MLP neurons of a small language model. Each row is named by its layer, matrix (up: input weights) and neuron, and shows model dimensions 16-111. Each number is 500 + 25 x the weight over its row's rms, rounded and kept within 0 to 999. Numbers have three digits each.
Before each neuron's rows, "fires in" lists the words (lower case) most often at its 100 highest values on Wikipedia text that the model never trained on.

fires in: "the", "of", "following"
L6.up484:474534484458527483506504528466486491466525500478480473475525461493491494505507463468546508522483498469479525513513503500474506476513518493454500525515503467480489490511478516529468450523495517467484558549504546483492509515520472475504523496504520504495499470487455529557505503486472482513

fires in: "his", "own", "her"
L5.up233:471474479520480506489496527537455498505510502499501512465557474502501493466448494501471521495498503522540521505482532523522511530503507541506437522490477477490509502496503498478516512514515473528501505465495498520493454469537518477512480519516474453516500464519487490441445484576501465511

fires in: "on", "at", "from", "near", "born"
L7.up48:471506519458518493480478512503496489519487505500457439475498494470491506506489529529493439508482538515474480537520519476499500501490513513465504492503511498545486528503566508533499464469474511465526504480523487533505458540508507482490549514480485481511488479496526501510477485516477504545

fires in: "who", "he", "which"
L10.up387:542491533503458481494526524508528481472467485502488540521498535501468516530529507564528516499525497457490548493526503503525440502511477486504511495473541556457493482522507534484460460515471482528510444497490496494473414498470520490501564511515512474534496452516525461511490501531475518498

fires in: "that"
L7.up349:510510505502505486526506498494518441514465511515514476475525517464511493489487507489491480474527530539507505483499522514536474494509477495521463469545496506468490459497504486491474530434534511470508505484486470466515513552494508500530494490494511492503530525505505520545498491446481546518

fires in: "after", "having", "which"
L3.up443:480493476496509509517527509524472529469522483498517459507495535505466517501526514507499503510536524487545489512497465466514484475487514558507497529506481505462474442518485509480527428531480513523483477509501491527513496565470559510576524506474467453518495501519505525491469531512521541495

fires in: "his", "the", "a"
L7.up223:541480511497505488486476535487498510505443517470522519463507505460473466506513522527501441499522527549512493511516520525501497473494513502508492538500465509503457511489506509484492505491477484528465554474501491483474484531532501520476453532541484507510483516528474489490468466512501542504

fires in: "he", "his"
L6.up665:507495518510474476484464504503486551466504524489497504451464522497484476489511542534487406502558517503519496487508498521516491507484489505541482481522482523486537542499504495466468491510499485522466542494530512534521483451471512491506510531498509495455471510490546473514497525508492526476

fires in: "that", "covered"
L5.up761:546502546509555506506499474550491528511524459462492513491480502489485525521500496508504549509494490504496507561513460511502521498514480493480470549478523460460524495485474484492470497515511538544491528536483538538477513461505484505465507472518467488474499543436471482511499484487435499496

fires in: "also", "they", "are"
L7.up200:501493505428473471529507486549498508521511521517484498456546541479511456538534499489488451521464488521512509450502521466504556497543503488524495479551513512538554484447481527445514518485522512472506500494528471505512482501538451483514479502461459549503470502455504492530526478519509486484

fires in: "of", "chevrolet"
L3.up155:527509535483467522491553524515506544522525500499554492451484522522507506500517452525509494537516515477511489492550498461486529495483515515514503470481493518518505450541519527477478431476489531538480503497473460466471551489509556521520509473504532534483454528466534489462474531497478525492

fires in: "in", "september"
L9.up654:468512519503506522493487513487525510520533519477458501503503471474473503533457501494500489487495511521488486515515487514490490489474470479515526528543520497525498515490553497519499481525486495482471494505489490470490488512522496505498466519550525509477497487538543483522495539526458516468

fires in: "of", "in", "as", "at", "de", "from"
L10.up441:524519513531499468482523502487497464489516450540497497463472502477463517523540498512492494502489498507519508509435473543483528516479446507544488524532505506537539475452512492478461467526519469480504520527525497514558485497494527491496511502510484471527509519506530522528458494527498534453

fires in: "were", "was", "are", "may", "became"
L3.up681:468482495489452527535521488477500488515483514513517462520511489488512496512479496561477475512550516495554552491523487518524516526533522522501480520502536501529470497455469482489522497512494507457526483465499465502482480460535498478483489575485529522475503485479510485481508484506535509466

fires in: "then", "they", "it", "however", "them", "later"
L3.up293:483513532520486480530526500506511465498476496529529477481494535530531496451500467506496485526529552495459486493517510501493527501464456528518517493534484497476427501479455500475510506499503496505531511504465541522486457512575502542458488490476433491491498473523509527483484487515488495489

fires in: "in", "1"
L6.up303:471513478493495469536479493514473471487539474557536508528473484446488499483497510483518542501503512497481453493499468527526486499535467553494477543541507475473488502489524478522477509517553508500485474509486466509504468513501507475531459511534468531508487469507561479525501447526475510502

fires in: "s", "his"
L7.up282:514509500483476520506487504509510476510499501500520524492500467454487451440481516485523463472499524552503514488530501522464457518498516486463536474487491490533490528529467480543507480557488511462476515498547516528501497555494478471487535530486493494506511480545527502458487485491531517524

fires in: "and", "also", "the", "while", "but"
L6.up2:506485516495525529502533483517538520487454524486489514476515540506452498490543523488475484509498499481516487536485537498497454517469502490529507518480526518548464552470506537480515494455497514476489458517504471519498465507482500484525489475541471496478504509458509478473520517485495492500

fires in: "as", "be", "with"
L6.up88:492521508489484477455481508514516539524452439490538524548478490548532489496529533523494506499538529463503485457477527486485484502503492514523493541476454490519495528530494496480454499500531503497498483530592474477485468520521536470474508459518496489492497515497533526519467457472506501513

fires in: "4", "3", "2", "1", "your", "7"
L6.up351:459503527492495507533468497523512484493524512555507498497533470494482498495500499504520533550510524517467528454482463470554507517500469544484530531498506489460478486489503494526494472560489512470503500515500507546527492481473506488537519476488550481519539493506510508532463483545492522510

fires in: "has", "have", "had"
L9.up756:530478515498516497504507488495518511477510527530517483486500556514514479505467473449497458465504531523442494483525512466521486491455475495515450498483467512471503516499507469506512508514482544490468479471527473499506480510538469499520495532488442532504500525480517504538485524471530482472

fires in: "before", "after", "until", "to", "and", "time"
L7.up702:470524510505513517472531524555496558483443475525491499529464533498467524520479516477558491490471513449491519458497479517509474504517469520527503491512517507518512472498482527521480458487475494528535486504515483511489528450493483513520520488465500487508529457461543448507505518515492487520

fires in: "that"
L6.up22:487530492507452460493523484495484495508508528519471489572487484494488508499475455538516527499493505521495522503486494484482491486444480529534496524517519488432498501484506471528525525410548493503415510518540517483501512509482500481540519465504497491475500539512491487520499492530497478485

fires in: "a"
L9.up52:497483562518517450540459511506498507504504471544446485522529461528488443491478484474464490494537512483506517486527501498471496539511492498525557479536470524475519546487542458528501513522519487494475518546501512508524464490502487486519503491497490497524485459515510473519507452504516511518

fires in: "4", "3", "5", "2", "themes"
L6.up43:501463499532489527490488488521513533470510530489525498493495508549487494486482497488521507509511502458481524473483470488520492525472529474525498512463482539500482507491515525515439484532497517528503475431492482514501455469506555518540504464509489553521503505493530535521519465520444484512

fires in: "to", "on", "after"
L9.up156:525545486517525505441510563486525497523539526507474479491506503464500463547528494469526530519478520497499498444533501516506483532521476531516498484498493507500528529508483475513494480519537528531472526483480503482518459492534486468579510468499488500466433507508490446522482477505499485452

fires in: "of", "organized"
L6.up488:535510530515545566521476488487483507478546485543482477502519475458523514520503494501482472506537526514465495514548497528479513464472529518537496490478498501490486553518476500524509482488467494558480482525485551478485511564518499476470483513535518516475469471493522499462476507514466510509

fires in: "and", "under"
L7.up341:516518502497499479521487473498519519485494433483499530476479491520507492443490470486509522530518475471487486520514512512481475471446531562486489486505528505453513510551540504500446495493485496494478484528530535496471519492508472434465521512473483434521517504525495456510493479505465493475

fires in: "in", "may"
L10.up471:531453469498468507534545534502545482529519473479476472531500540550525534505505460524547507533480531472488526490500507525494497508509513478526481475536531483528508510484493489526495525490493542463488446474483526528534532520530505475498524514535475536551474503457510466515505492491480508476

fires in: "he", "a", "sr"
L10.up70:493502507495480532460481540489480491498509542525508513520514471528423512524501485519479493519530516484480480453456528486515519526490462496496458501496463470481536494563490514493448448508535514501472487484516544485497517495484534483510511521527476509503497482533538500489485505480470484520

fires in: "of", "from", "to"
L10.up618:514515509517527519479514492522515508480506539495530467492507501529478515506483472467474478524498493442480512506526483474494488486519464514535478499510500502481514502470517530545460459533507505471507519506481469506472496484483414440576488508521530522526491530489487479509421473480489520488

fires in: "and", "to", "you", "than"
L6.up600:498542485469474467484467477524474476477516497533484517507524534470488504482509508502510499522526526496488493522494478531532545496473479551459517462520498476491496501488489501550494498527476474476477485521504517484463534520531515501511496456494493490501518472501506479551461470517496487426

fires in: "of", "a", "the", "against", "his"
L6.up7:521461478485520491533476546490455525473508504501479492481480467455465511453493532518497479556456565520480517537506521488492484510526527483508550514470517513496495480462482482495542516540509525515481509532527544504539505506503522453501489490504531479474501474469498449538470486505471521526

fires in: "and", "was", "but", "rangers"
L7.up525:515509518526517501488521509523488485494459462467546488474507483557524506457495490469526528494489504490548507476497518513471497522496492496476462509506475500503505503443484485473472512493485526505487517533504498467513534539484433502503479507563491491478467479517470459462532489525523533457

fires in: "a", "to"
L10.up529:514496506489488523506498495529524493504541463488487488505514466488489517544496500508488489527496497524466478434508519523466506523467479545513537493501520516452554492549497500498481494484507459495477504489525565504483507507486548496525482484489556533452491464533498483490475440487508496499

fires in: "as"
L3.up493:492497488457489491545530575464538490510502499521460467493469494498526524483502489500458533504494536498513537478497522518498521526522481482531524511470477520533500452500507497491467459484507520529490465471532490456513496495480493516488508516521475523533503473503490514506455528499466505486

fires in: "1", "0", "2", "5", "3"
L6.up421:501532499453498498501498508558511509505488483474491547500463496465513500496490480503476486487484500546441475495504518515488511495455537570504499520534455482487441516445512520500475499468484498507519510509497515542515512531459520487455454468507495533454484490513509506541502492490509506467

fires in: "as", "is", "are"
L10.up202:452515486512498464496520495527529538548498494490537497505492539544508502476499502503490560531494504485534496489509536522526526495526489502506481540515486533490531486470524443523508519421497527496491487516525487451498510483515525481513496512518479506530511505505515488491477511476492519434

fires in: "him", "it", "them", "there", "wounded", "her"
L7.up342:472471503477507510485536502517516469554505562493525504490505497480506530491519504512506527516485504493501496495522527502510462471450479473477493516552458519445470509520519507498515519478499482500451530440525488496514527532539507547488479535478513493495469537494511512528486492527473513503

fires in: "the", "battle"
L9.up22:472496542481502481502501486525516492528520482523482475490478514509503472520490478512523491521505502490506518507496516525495513481522471503511531508522454441494515498479472491489505483512513530460519495505471552505527512502527491481480528513505515503498487436485487481532518472538487477515

fires in: "for", "of"
L6.up426:493495538556497512539565502482517518479496486506490503506530467460484465463501512510537486486549492448519498508510504479527507464489492516522497524502517485464535492460545522527472506532448463486517549523508483487495496521534489481503534532529511463492494543534487552500475494499473523515

fires in: "from", "with", "in", "by", "among"
L3.up135:530491494487543485499453524484448510482531495521526527518497521507502477502482499480501512531522512503470510488515485449536560511478497505542480539502487474494476522465503510487515479519525539505495470497458501493486495551522510510486452465542452468516487535515477473536462468475516488520

fires in: "also", "has", "served", "then", "was"
L6.up398:500485537472475500468486493529504521513461513511493525455524550489536507496517484481490485532535525496481513418518534487482498478467500532497459542490501499517481484511487501480495475527531500515463515472494475546483459499525464468460470554510504528495470520495511481524477474521533501521

fires in: "united", "for"
L10.up667:519493533521573533471517466514447524429486462536482488510518494523494485522489489494509516524534530481501482468488505525492529448489506537469483477498520528460519500467527491519521455516543522479507469476519529479476517482506497501510522530486518485495464500505474479537477480512478544522

fires in: "that", "when", "since", "before", "until", "because"
L7.up280:533499554495469506528576486472504492481497493500457453512502462470471474466527491471498528514507529496511532461464536491532500469485470516487520491518496524507446521490437488472475469480523540518507554481500510487534475502503488484466502524506504524507502479506487525512476500514529495494

fires in: "with", "as"
L5.up183:477497499490539512496541462486489492449493468497453519468503448529504505465514495547523519481559527489500486483521497487490480501469490488560533511471476533505482451459498494481476516524538474487510499488518536487512488508473490472486476504517515491525479512504580521506527470511498497491

fires in: "he", "who", "heard"
L3.up289:506490489503501490513498555491516523512469564493524464479516516496518518458506462496504520496500515516475513504453506515476461494517514470511494525509435504490512456483508480536475496531488462501469537513485510500482479476465492485491502527486476482532536479489545512540469530513483495490

fires in: "and", "also", "saying", "as", "sought"
L3.up340:507512490478523453542491493460470472479477506472527530470518478515506465486520531474492498511515515505533454446520495513460487489519489492533542527551464484532529513476433479477511521509513567514466503481526533509466487528556527491489525541452478473496470507492499489472507446475475494498

fires in: "career", "age", "in", "football", "life", "playing"
L3.up6:498483461494492485449510490507497480482515474501520490510522501517479558518466479524545475523491541500507526464520542518568530492560467511532469502472500498479490521488499472479527488490492546470512530506526483459517534475511477488494493521523544475547504494490479481444446498451463503541